{
  "n_layer": 14,
  "d_model": 256,
  "n_head": 8,
  "n_kv_head": 8,
  "head_dim": 64,
  "d_mlp": 1024,
  "vocab_size": 616,
  "activation": "gelu",
  "norm": "layernorm",
  "norm_place": "pre",
  "norm_eps": 1e-05,
  "positions": "rope",
  "rope_base": 10000.0,
  "rope_fraction": 0.25,
  "qk_norm": false,
  "attn_scale": 0.125,
  "bias": "all",
  "tie_embeddings": false,
  "parallel_block": true,
  "init": "uniform",
  "init_std_qkv": 0.0364,
  "init_std_o": 0.0452,
  "init_std_up": 0.0521,
  "init_std_down": 0.0521,
  "optimizer": "muon_variant",
  "lr": 0.00661,
  "beta1": 0.95,
  "weight_decay": 0.0,
  "lr_head": 0.00773,
  "grad_clip": 2.0,
  "warmup_steps": 200,
  "schedule": "wsd",
  "decay_fraction": 1.0,
  "decay_shape": "cos",
  "final_lr_fraction": 0.05,
  "batch_tokens": [65536, 131072, 262144],
  "seq_len": 512,
  "doc_mask": true,
  "train_tokens": 813300000,
  "steps": 6175,
  "dataset": "wikipedia_en"
}
MLP neurons of a small language model. Each row is named by its layer, matrix (down: output weights) and neuron, and shows model dimensions 128-255. Each number is 500 + 40 x the weight over its row's rms, rounded and kept within 0 to 999. Numbers have three digits each.
A block is one neuron, or neurons of one layer that tend to fire together. After each block is what it responds to, as a language model described it from the Wikipedia text at the highest values.

L4.down16:486500548513465538524474493554498427484519503458481525526453458537508493480470530461498486467530562528472552440529531500558347403447528577490520454466509452515521543392473457531521480554509543489545625518521539512474575530530495555455497471489507458475460501456499490486521414555480501455486462522443493523533516473518539469538501512488428459516485548545498455502501524527551496525456
L4.down152:508510502495484539490371520446456497521478535536498480528490485477514547518487569515478513588550528498526460496581540458453436499454483552494403460542523491463483505508535512505460487486494502552475488482549516490461488567540394496546557513536499530487485443526514472579497524527451469463525470535501513483463494539533494491472475479519553485519420538419521436532464478492496536530433
L4.down851:502509488515522563447542521566415564545459483424435494489424489525458647526491563532487490474559473419467493495512600563450459499500515544487502502496567492485487501470480452503497480493501502495504508508512513458487498549435532515489507484505468463539520483532542489553497515511475470478419472433519519451512494508481500481464456550552485533498495530490558465467550531541542433521469
L4.down871:485441492458414572525521433482554489454566524498522530485568491522455499570507512446488515491510472584488487567525470495580508459482538482550491538420495472507443566451531525542489474544490595481510517453452483560548532475484458495547501532468516515472545464444474519436560480551522501555551544482517435428423528501464426473531523452441452459523520420523521454569514479426528524499551
Final word piece of a past participle after "was/were", usually followed by "by", "in" or "to", such as drafted, founded, slain.

L4.down142:510544500509561524426493540506465522507555541450557534459416508496489474404516515476475509542460571554573443533405549481489532440516542463485438511469572541505517571494489487521447543532537502554464523459493475541404443509431503497524532488479459521492489490512490494516473439481478533507506543523447532492401420451543488531499545468479577491518479420515473498503448531525561500526538
L4.down466:528542447573575509446502567476531483493495566512486561449487462542489465478512535495490531513458523530478444516445453507484517502507469482513485605510450518575539520477492522519462485483561517467558496450467494554478431469405461534519527477564463529485511553484588453478565506555496537469434462497478460463526438529506528474490479524459535480479511450455472509499538483467475535507567
L4.down568:445514508493452532449494448551496530485573529506502495503520568459500501457428486525484498430508407499531497486499446498487503531521517439500472510509484471494533510484510512394469484433580555513470481522483482571467438466492503453497481520453555487515451449523490512509508493513504513502566450485479498555510448507550500511504541444453528502519513515485486506479478467472514535557475
L4.down774:493511459547502573418474586442520456520530514512545491506470541512489551515504560442497421524451541468437434527506542549451490468462441458563458511487501525498540494416515482572490490485435485496489464522534442493472491537582507449539501594480474519558476541547507487530516528477470523517555495490500529466501467520546496528529523480503539521499443479485462469461492486483483435495532
The "a" of Romance article "la" after "de"/"à" in names and titles (de la Puente, Kill la Kill), plus short mid-word fragments after one letter (Vl-ad, L-en).

L11.down330:439517465537487511460523476513529504521512640489550503464525490444565503488497568491450519520429480529528547530411491495438531539471532578532450520460537444508449499538537423515554479517467522552526451469507440481534477513488484447514469491499535493490475508491544484547482487439521535449541453537506553497461532516477548533558542494574541470554486491502511475433444493479533498530425
Second or third piece of a word split after its first letters, strongest on the a of Romance articles "La"/"la" in titles, also Sep-tember, Char-les, Jerus-al-em.

L11.down875:464552430501509451524467432522543501484558492534459519479445576512465464542529478486479489480557551553523487491508481411527483423494479452523478520467472510512525492499510433473430459497471486540470478481426553527630533537508498511479467471532494544485523423473457530478473492449447524499515529501495450516523510481544459593486553487508520514534531449479442443528462500520533489493426
Word-final pieces ending in a space, mostly determiners and adjectives just before a noun, such as "the", "separ-ate", "sm-all", "differ-ent", "first", also first names before surnames ("Ev-a").

L5.down86:393535570498488463552523482527429457485488524470475550576486491481550486507480476464505574557567491463454517521454582476536449505556486435515495533483491513427565484527493572506526489460507493557556430484445541516466446540562476481529477538475452514467519470544484432501594513555540536476494479432428557493562401516517477472584520529423602566432532511514496468511421547476475547421499
L5.down148:587426463469456531446543504450535485514533482482479506447526560459425523482543465506515498438506532425426498506517535537534510518543524583444459431507488507539543524553466482439443441498517541438485538533523451512517538555502512524564536541489476454560491591431487476516501506452497485448456543582540472532549525451500476528518504474555486546501502498510522517472480451411490511484551
L5.down156:550551491466525515518440546439445480491499458513440470490457546496403488558481553529520563466531513511510453501507524499518410555475528527524535496512485465584466517532507427506457578505490454487554438538510499467500478478490418497517544552434491488535439517536495503528546541512576480493507533442502552461536450525533541450553477638522511452451533530469437550523522536468464519508484
L5.down174:507522528464512412509431527476460555521480471488428431460483547511497431563538474514461554553450413574527573546443475486481444546409478426495514555486473480525551471519451482483517548504513500523546505509441483402473543438445449475496529503533496507563498449489435518529547457530479541459491505486492529546456532470482460462498482478502494519517471475560483469579535478542459507491576
L5.down199:481513490434513454481442467500504508540571496526443475560419451538483508475531514523549421517555407552490552494516536543472484491493453405567492553472474501477501457526503501506550486511503517533499512522492515535478509487505468573449489426544469558466575563513548491531469480511493484491482536527536553428509500530539551466469459567409517496572511523495463450533476548498489569496444
L5.down246:500560436424616479628534487506482479524491499486463555457457526455519461494575526458501583554494562451455527483499511547542432506569533447438430465476578481575455494473404464503470545519520456505503463484535447487467444413452472543528472482460514494458477489468475441462560529536534533471526499527454524461494499469533531534510570574438532486552520594454515543533435553507613462522467
L5.down255:492489567441500585527472462501579558538524441551429543478557445443500513509548526521486439481533530480546599482502569512497497426504500554457547570492519527458541526462499453412532523506535509535517530465455517480485511472462496459465440457541521491505527520527511512544462527487494424515479500528564511492572557475511526486495473492509462504564460478485494480513527488456505491448477
L5.down283:512458506482458474526477476455524530438483545497472527510426481553577534560506438525552494443472512463535497513517510441515513547537459422488556515524555485521511509496490540439454519517498510533459520485511500554511556487546481558405468489529445483502467437488520533532494502479523502530514467433489509464577535463537498390494528478415466463525442382562620450491474450534497502571543
L5.down308:543500493475477559509427497490564481461516457500506532549480518526525543532532563543556473522487519396482541511452510416568478571548489510469508484484416477611437518552451466550531507469541449519511514465474609487590506515505481489598459509537496502477448483515439497520447464504497502492461497541445520554466503463481557453488455509481537457502497563550519439542508487470549523530497
L5.down329:449574497475442520439489518490511482523489496477523455458478494526458553508491521540545499520482507525524461546437551493578397572468477503448579541561489470434515452546554453500586460504497505537468546468473456488454446462482460523544475523535440534505396500518531494530483469528561496487421470527526476489489523474446499493520499481461511501434526512478507508504463443506405557578597
L5.down374:459514427483540510495444409550462507506492514491571490454493509453534527450514560474529490484547568479470497506554538456475449514515554539528424534454560499550455516516543409457527467457396445512443587514484506531547545435457511551505536469528468451509480491499469544551472462500485496500508430567533454481502566451521527570509538548498425450534469537539516533427510530470508513560491
L5.down436:564532528512454491438464540457489503529476580500517425557466528423466477544444472531533545505480458471511491459496482428486563500530546489463523481532441470540512532519464530503506423510486462466421452494509445455502488536573492507439497480559456558492530441540521446492557576504491524488504472485467506457481439522493538505534456447540485480541521541469512521556497527442472538536513
L5.down751:492542443536486495498508514423547488495567496513501416427541450489514486510420505525528531531532477474509434526517418488497484503590473478517474465493501496545522486491443462491581569514514522516443469439530503518435480510566457433454467541530462486497445482555484461499528587522480465505490498469491543479510434518523471452528524514510558438524430435524574464412590504444452581479497
L5.down795:513478470474614513510510483572506497530495500468505545532521506507492527516518444503528468516530549617554536526481498456487513522473445503561457487470511514588537435517443488480572510452463546547559593515495509547578446447552509461494518509550498481465502477537449479509511452515522478443554529486479530496435480466509505538472405497487478490446460507516485491438544484497501471487475
L5.down911:523502560472447422484433500505560483487528532557445543469496522562489476524600516490474491503454461535502478490524516540541485614483549563511536482515460558574488614494451462478471468511516473531447462478470454468524549532516509504476435467512488545548504463483454472456578555406449461445504525512459534470460507498543507460511432576461475415527514508513495505558496410478476531496500
L5.down979:474505565430531510513544513474457432490535593560489498491531461503474525465482483538454545461462406554576504481528514462543530458495528508469462521429496568532466521547524572517494457509377508456438543507484504547499523525511539488532490529488503481490556528422490491484505460536496480504563524498481508565481504567538449524514590510473432453505508487522518562457480558448532563520519
The final piece of a word split across tokens, mostly adverb -ly endings (apparently, possibly, reportedly), also never, often, because.

L11.down823:445546555614486556518496490491532442506496573543518502541459476516465586456495447534506447477476505500496496569519490537496414490459528458575520532571486500474520540500491519531458568548539552458486456498524478465474475430579420504474498488513438554424535513498523467564503480571499483389517443463502498523481478473400541510479483492497563438534543470495495483447534444589466523500527
Final pieces of words split into fragments, mostly past participles, just before a preposition like to, in, by: releas-ed, releg-ated, shut d-own.

L4.down48:556449483515456571477524460471534563483541498577536504516562538505513591424571460533457602427495464518588518563551573428517492479478522521424522487564463450475444472502451561473560512505517511538497504472495495464425490511482516470541544524467477463558514478535465475513534538465474450514531461511518418508501549561471466521540471610544496437470419537477497496447440514526474548443459
L4.down82:474520515490546527516536447487582522460541523541448473505493501480512462535462443587506498470479442504535500477559453482470533541525498503492537494535502550547515460491416447528465459502470461513505516543470479471578474439503519525537593495442521417496542571506475535484561534434511566442487470531514436578482399465381544532536456581478510503504566499552452475494513511636534481452448
L4.down282:547563463495485447466500524464533478569453432527473482453466493502439507537506488497537486443427587570547492498553504528422531428490475475520470515504415555475447469559542467466551488497503497470440530494458465495490504532477536445542479487567440495533465450498460444496456538533589518496488543506495512474552461515495509472506483463538455557522511546445468554519486495528500547557453
L4.down406:477515618483488557528487508442463515499461491484449483550482524483501539516514485526495478480518458530457413471499447504475572556532542481533487487548488512506481493542510557479444388522501482541511453521507481416463496518461542489471576586484469470555531449438468439500534437465507532433469477449485504456472517526457506514500496478565484498541540518494542456495446539453458456584533
Final word pieces that complete adverbs and connectives, chiefly the l closing "as well", also still, along, later, mainly, already; sometimes mid-word pieces like Oly-m-pic.

L11.down641:505529463517439458500453440462463539492410530539556506528572515462468523539516489496553515438471514494551481512528521549522499516527462386512533375478489518591453476467542479520476426561435470466490507489567487614592517477513537516493503478476530558527544532446483494533465505474479465502454521515507509508464533533481542500392434460518516464504490488533521546519494499449587549495538
Tokens just before a main verb, mostly adverbs like also, officially, typically, now; also pieces inside verbs (ap|plied, desig|n|ed).

L5.down165:456489543516523528466451550536429518550507474474556539464462462586473494431547428438534548501537465450478465454495500454469482580533511471615457377452535562448409503491530537486493475453486485527493621492500504558498543522524511534463490518510436480456456525565454522526486544482513543496557518532523483562422521436513479460478480504489438521540501546486526555491490508524536451476473
L5.down269:475459456456522491542413535466514489509549490536498482559449486526514457447496557473543498471563459513512504484478555533408526523505532421486534529503496565439479486523565503578521460459598447531489492505463473529451472503538501497449504479531502513511460549479443494481466491490567514472511460580545534447494430529442450491556554470527534550566526456525542523515499471515569571478532
L5.down297:448577509517454551426409480474510517472397530477562498575455585533544493508486421543468492437524505532526488505485490532489458488480503463558553489422483529536460527512517538515422459507496495565434497446463472527504473520472469500520455507513596449532487441519551508469468498486495545452510494526379563554490575460510485460570539562521531529541524466462490509490492475472481477505496
L5.down344:442545380560509526517515506482542505412584544579457499464525440479470467494478530480566587441490538497506510454593548492472471532448507462488477432478482504466527568507521518470496465475462469531493473491478449532501536426516502530524459542517528445510559548433431512525449516547548510531460514541454587438473497504506519447537572483483457494543491542538452539503534446561477449528562
L5.down441:566449561537519505490476535548467528550455498475491472480515593455513560467545564570508541542544528524482531522538552507503558456497546531571537510537492445566479474486582483606492554563540491523488427515512509508489476524551454441481532368463543495494481464459493561480489528567478532473530469537489469561497472501519490441519462487469547458523474452386467431475531519497570515532471
L5.down444:481424496516523494529480545538480467463519560573513492535541567460460536498548438405451405467528507457486447521453480545515536477446552481536475480518521540519564458460477499551546551463495454471512540433506460593466505478563477577483557476480538507552529488538457501553466482558480467489494441544592540434552553429425489509512481557490552504444469419483516494537518517553501553470518
L5.down494:513594472537528472487425507544493479488462483659498497474520494462418545523531519457533510513529550482498523564494558524596500492505466564494482447448478476446470521492537473475495524499458455489465522485496487501557469432493517505479574481437494481488474478511447538512475492472526515501470505498473531470466504469481535503470518483566519532580542510543517478512533488535503519501411
L5.down570:435470525480608536509497517468537468500486472500527488559502506438513422501498440529543488437441484412519518471553411550475497464542433469496488528490479560523525540555498564542520530542460438572515512510518504471508531544432460484514492511447511539480432528509510628531543497475552565529529505482479540477536487562517441461551494512520515527535520578484491507546539475577476534434515
L5.down578:540482528488474516503464451460496426474506514475560542487526606546544549496552485528532453417508566530509471478519455392530465528417555498492530522440540439475565432551551544505511533517517451514549460401530468501510465471579500484556519469502535455428456458499438486444440464548534479540547524508541511442516531518554530460499481484507483484508419551490541464430523535527523535453480
L5.down655:457505508497515493440469462492520492456502512513568522554496595458529483437539567425475497596527540527498519492501442526481475525479477462500444473465500479515511544547511543486479476471466506524561553536479435522481496456502429543476446464504556478466493524462555552434485420572549544539483539439500525533486505552502452447588539519432480570485460512486498580462534477481472515484495
L5.down766:473484503457545483528466421432460508426533519544483523490509471481492473431467470537466459533566528504495423449542599555584486451495484539482510408473474543417514501461584529430478484376487552544540480520545461539458508539510517513578517492521511433480549494520489488556513510498509484607543484458490551511493490477528482474471530560474518503512504545471516505494460429565479460478499
L5.down773:481554432381502559569515557494526417506452516497435477610556478585510544482461477459496497567485486446488405556487485538499536594592450428469501548553522524567496562515422546504499462565503550485532462605515434506518491503500503500536516538417481567531467442468482530461550559492524447491466487527476471445495443513479482525447514492543439561497455481439433583544493470501535496487506
L5.down806:396503445457492505550478551521458518453526467572453515509560547544460543516461547584467503503583526499503503589472551515508539452460510473422435493504517526593472440509441489445451515522504447584540498509518474498538504488497516473543539489466449484479491571485467515452535522532548480464450418480492574463474539473473417568509440460538466533532545441552506508550484458488496515459447
L5.down909:470498467480480495541469538494461530546513530507520541498464462503472501417519500519480543469496447523495516520462510403505490494500443464460508528482498544513547487533451536426432423499418506565447502551512536436505474523571511512494474460518500532533410515558439533507453501467563501547499570458533490465557503518535494456529450515510494517526432482490586494579491492521420505488490
L5.down915:520494479499461458543513518523465519532500565497467502537464608525474494494513489493551525468498548529458445575521434488491442551468493439540524500443494453434472497507475489484480376383477435539583502485532537500428506548563428419523523540567473446525415484561457492449431519548524510547511536518458423448463464493557461463496575505545440492472522449541487561495442512544485496486571
L5.down1012:496544488458487512544491471437559485470530509555564461441473594565477445522455502518464498477508552503539453457561585491431491494518569539482484529449525504528539409472467495459504526516440490502504526550495455525489464534498495515494558553435542556562481478595464497514424497534434549511504525471503505506517489481482474494552529528509512530439474491612442500472483512478504445466527
Final piece completing a word broken mid-token, mostly degree words and adverbs, such as mu-ch, relativel-y, fair-ly, mos-t, unpublish-ed.

L4.down345:502467521496524563435547535366547426512556506537522521475444511515530537472503522505531598484495543573503492534528522548550472441538567489567515495452464553493483500497535597553540499514520518515452404451518465459463432463441517527455524501509438550509475514472457508511508498513513501507523554521529578475417502535471500465515467491467529564475470521470519461489462465549449513516478
L4.down354:520518513522528465496569492520511426431510530513488484452499460457524425501492498487599475481519502546493467507514573549504443546523551432486556455591464483472460479455474512501508496488481466445521482508390491487443514542492480518478543463495506513449540493496528590519445506499560502566494492477460467537613467512455450489520464591453517530452578523551510531508568444522572414458455
L4.down478:446479490500520610503454562533522528462569537519427446500555536521474514544523535534455560466566458501523564549505482527527566541551546551511536495566533445450455508493522601522418462420522461491463496514448508479466452533463466448485556529491474534452486493520481452465571507461497472486551508508546484510479470515460453488613522485497535471430513538507556513476496418530514469461526
L4.down587:506528531507542545490518492474486485474420569461481474546420520475469492546513514442476491491487552512477523534552529504504453502521509495531560516542547529452522601515519463505467518451544517569462533457437458542536467458447477550554527415522520466476471528486513511506457493508622444540512480517603517579488483501434484419545469554486513544504515489476520532527451491595516467460523
Final word-piece completing a split adverb, mostly the -ly/-ally/-y ending as in common-ly, main-ly, tradition-ally, plus jus-t and almos-t.

L5.down40:534549465480557520537589523527496476489451467478425475491542467427543482492473515496529519582464537523461491525453591451509537522480483581433479559521515476470465499511534491536537493436446450500367501508561465479539519446540497517512474395556514491515542461507485460492462509479478501445412440485403496483518453531506546513563505543507580562422531494450484452514513494523481479520480
L5.down55:472476476396524453406522521481515497523488469493446505543489482525487488548435539501551507457476553463526531448497531495468520541541561479469543541553456548570438448461505497558430542523519530489528442474467509535524528535516526514498557528454497467494555413505489426479505515506513469429473471639512523490462538508455472527588552479432467556535522544582523525493486468539424529492500
L5.down202:445485503496427474429496574580404442575464480519538498499490541506554541532416489493467501525502449531489450524539540565492455490492514503457463471501508515527563419429543521485531505430547601469479505481538495424494537557542508516515486553385498499528510511501542532511511513499539462503456461468537479520583555438473463474572390510528540536500529478546478482499483527528533523468556
L5.down306:560467534505490355519449452502466449564537515416469483549499496442481478510549488456553512494493508497467535579579511451453479572513506464489498496520484419522435423488479495511560487564515543522571426512521488529511527471533549488538533468453452563542514489472467547489487482566550555512579533563553502426398477505458502490467510424453475424437469465536473458532483481466515543598522
L5.down310:424449507482552505393471508403513435543457500466439521494510517481505493538432501512455507465517550509496495510515465539489518465487532441492432539517608553488453538447498512514447420505547484490573441542509473519543539543550480509524507508524475512464470494522502475495525468517504504419482505599507637437494470514430506501494522517615558453497524494536469503537524481490518520459532
L5.down327:442552553552460536491531449488536481421480466540554530541564540439555453521460474524464475493567509533436539496500566472512435525520573480478471496538542495425548517537481550464495550434527536462515495501516471439464498552508530444559414515465519474480476533541521445481502459461443444501471439477488480522516473526458502543475583516521483417508561559477491456522499530429523505557496
L5.down392:528455510443520502530491541544459492448526546464515567489533508542464573501572472535501474577444548551493537473392527566619519499524432492457487486521524518526503483493472490414518497450411546510502484505532516511473456451485528524444415518537505509425466510484475525468490534451519483533462515458501484441487552581560474524449501492518487464509521500495475529560471506514533455473413
L5.down477:498432510485421509506542519489506470555428513451494480458473513448470507507493567525529564468553527460485440467522591454554482450494500599487461472466463445512496436507493449570527471509512517514508501536540490417517485485475434528495527525478562479524501474525506529526518479526536445500453529523501512558542516502451544429501531542549488553588535496483565501440560474450536545464514
L5.down630:503513465486474502503485469511485461531466519508469511441497479452430407479447555469521465556509524496503482496559568526452465536468483538487526478538485511508452536467461473500456507505572513499554541462451471476481524490474461532529505474461489525471581432472509445465463465517508519533515524545544481477428442476505498397529549495496438504482466526522489485639567543491454467521528
L5.down637:533590556512532532554532491534480474464471481470437489505464454395477473502579522553496469516511501449469468506507558460572473484519477559565430437467507505518541538471537499419561512509481455451460493481448491528489475475489568612469511436473518469485485493429479466572456493447528442589534528475517504469494469505525448463511546530593494559534399468490504537505520499553470483543478
L5.down638:484514487484477553470516481530499447518541481461509501447554523528491410512498471433542523518523584556566554497503511483458502438595469518529536570558527530550476474492494445554474419547505468530505477524506505505483492526550524521549542496430508515468526507497452449482486468480460487560471537500571468526457475502491425494532490464472394418542483506474517442468491496543481536634474
L5.down702:470568582525462463480487552427445402553510560507511453500453470467492543529504425480525479531463487495577467461529509535441515544444469511554493554527435523515553475559477524520483492509504500529460410498561439445565465502546448503484503522501462522553517444449454408514507542581540575455439503569466496460525518540482502496517528453481487475576521564513539550534452488506448536563510
L5.down796:471450433497495470472502540528511478525507540500512530526500442508483481493506490511453541551533546495562532452511465554443504546531546549508572464441490516530533561506498494522515553541516508505410454518460450505471437518525467506580532440559524429498498503427487484429531454492488453451451530472493489546529512583567451543485440390536432520524491414458513513492499516474553506445547
L5.down843:488510499476576483460509556497537468540525467463450419485478500514428529527507474545484479512472560516558518488513519497538508490497519470562545459470425529491513510449536406493508466516489489498506526522524512478472528469523509533511622498442467530527459448490450465538478514445493500554486471627467548534487562525471496479506517466456491455449559449466476558513520499476546523466541
L5.down928:475463559527483514470538479475544462471492511485502557535544531558456561520499507516520470549531524492561388507485509539499466575516476524520535474466596477463409498524564513485489565409425506537551508460540454527527558489452447465495480530501521463532492510520585488561496453506526459447425483526551511494466560517497461513462450417468465522487458459526474512458475566534522530475512
L5.down1021:493489461530568512463489448492453419440505543564510608553470549488510527465506481517468452502449428471466405533489544496493450445503503523496498476510504454483527552468505490448465493482483508459499515509481431507474516500490512532460437521476492503536515562462539502466485448524507536419435480542509514485550528495453447458537542452451536523511524529521568494556505555513508478529448
Final word piece completing a verb's inflection, mostly -ed, -ted, -own, -ing, that is followed by a preposition or object, as in considered, known, established.

L5.down80:527497477561444497462482544532516496527439464436520490394483510507474577478449489538504555505538472515538492492486523562522549508488452499513545450514535462439410486527493462536526525375524491548481461550510526528553544489513506466475473531474457479525479466505464477487554504444499534521505517486472410466563433617486534551485494480456435431506541533454500427480532519469480533494573
L5.down82:519544463444513459484538529513524571507534499481526527407512524492527587544491499458514511507533456494523464500474455486542530508482568510544542442500447476511464564525525477434522497429430504528568525560555488468502502520512499419520469539488473451484471536465445481449486422481467462545538486448452513555474468485532503538520532538551487542505473527523478579467486532552437532537531
L5.down85:561426430566551517491443454506504471545417528541485524510466591486477499511438505460467526490489479475463470538533515513532530565469535515508517481512564410459518531506539511498489488402504462506460459512456538582527496524495556459507470466580518448530457448562504531513515477561471501531612556459446476462477496500516504492485483510526437528551411503515497490453537472525505499518419
L5.down105:468526530460556538489565494495456516504519457455487452554535511493539407557527500393481539528483455533491495489530546567439374520462532476481509519495467467562543543470447520437477459597531462489436582495450531527541508458492578534543523460458431474535510523527494468519521509418537475467500469517484518548554467431462522429548546537518448435372537414464590483484503496577474516464556
L5.down114:497499486531499435481474485495543564532544458511511470501530509453490454512535479556508489515453487431541491472492499441531515463494526477477534541433490541510498479502429528554586518484541508483509508384453431471488504499591474497493570468521518497500516513460499521517468459503478460539516571524475519484518537557520498526524494373477555550525580496452570519496461516449480530494531
L5.down115:527477543508577411492495483489511507435471457519505479574496494485566499520482415495517473489451532505491483552504451546540452437491476536539481506528568483498502547521475457509476555439565456490475414565524422499485402515452491508518523539554480553522457509510531496512620462535517446363555558443502535490529447498445521487479478551487498509487473453469468509525539522542477475550494
L5.down187:493483470535568432451438495491486480505526522542545499512515421442503559496428533464446489538571534534453469525453552489492524486445528493460405536452520418456506463566490530509479448515455495491565460529472420568507529505477536531500557534524480484515545503587445507517516501515521486565550579476465520442503544474555496467476536485478594577472458529525494412470506506514501491480524
L5.down257:449499493495515441487483453468513528512501484466541456499493591484427448491496480508501459560487539445407550499496486481446502479405501513501558532529532468573428495495508474468470477528466563467591487477480501497450509593558457437532519480535444534517477510461464486534502550431477488580557464553413449497481502526541502492524513549545531499519467488490518528549509516566484466495464
L5.down331:539481500458490434510481542531462519501514485489511521548495530452489529550492455493554519542555560510463503476515516489536466529427470492440498531476399470465493532538513461466537553488545466503450483392488515566464513550539527408474478525503459467456479466487510431550479461462534482573493516456540511433460492538506437545496497517466414436494544466462537436472576523472525519411562
L5.down428:409485521478490498501445504472501498539530455430481483475459562571502522490522427473502473482513473480490452492462432606563526478540520515463541505471454402479558489419494411497501514476510552437496438442599497452531543573511441559539534469492467526450503541512488539502459487502512476459496491573468562479495480513448444504483489523547480561504484501491521582503414465524592548547526
L5.down469:525484429477506565512439541454446550418577463545475520564552511513489498587511576450492542524453527506516487554462539450502476512488486459526562512489531529444450497500513555553474512476481493494525549493557539391530522537500535448463484489537423492515528524552449538472470474508436454489514507495601510496451464425467515497505519494548475485510485460530565484535513486513532507502463
L5.down541:438500486436609462569527443571479469538593480464492409563482553486529577506517486514454487485520516443448512483457528526472437500476505459504481577528541496448469513478477450532525521456513540516461423560484483546523489495531447552443506515458521484499510504568503513582495525440486460449564582506457559569457474469462461518552510484476501482467476450517530441526454457545543488489493
L5.down704:495535451446497516488435487537507450509417501535551510594565454525542484559433530481540494594519439491392473458555468490529408489475556465539579489498587409521516489473554508488523494497438501492523534493542477488508464529499569528565488551534481486524582454515534518465490522498483505528474520540541558508490543547486503374507496515515487463472546538476495495494479487506461417529529
L5.down732:553440425531516465551497537502540493488420506505543506476506550543491518500526491439532526600483483457495379524528467528507499455452493441483471504462476476574567490542442499515477519512474474481491478485540490579509546526543466450511493529536471477505476452593531537561466547495556582511512497467476492367521435537480500486537493529475475567513460513443548461505492433504526501561476
L5.down772:502549485508548460479473545559444515494487521445534510478499432537468505483500454458487479564564545535473450465458468426470521443438575473510469523449482490580497526492450532518435496521501513508427566485486488469519528563539455482515519532551535443522497475470563459436511495554508541550520498490487506487511557527513492517545392445551552547462508472504452447476433464506489490553507
L5.down1000:459444495495498484429471562538492488492453515496485473506535540572475514487450517574496474465445434426465464517467513618502522454463510451509503492529513500486587485530493484509539508469504479496413519481527520495570547481455540494533503534487505470479492576485508481528526451483409490487461550517441511457511541466419531474507383457541507580533501503505500519526541545547579561482491
Fires on tokens inside multiword proper names, before the next capitalized part: "of" in Department of, Board of, Battle of, plus "s" in Los Angeles, "de"/"la" particles.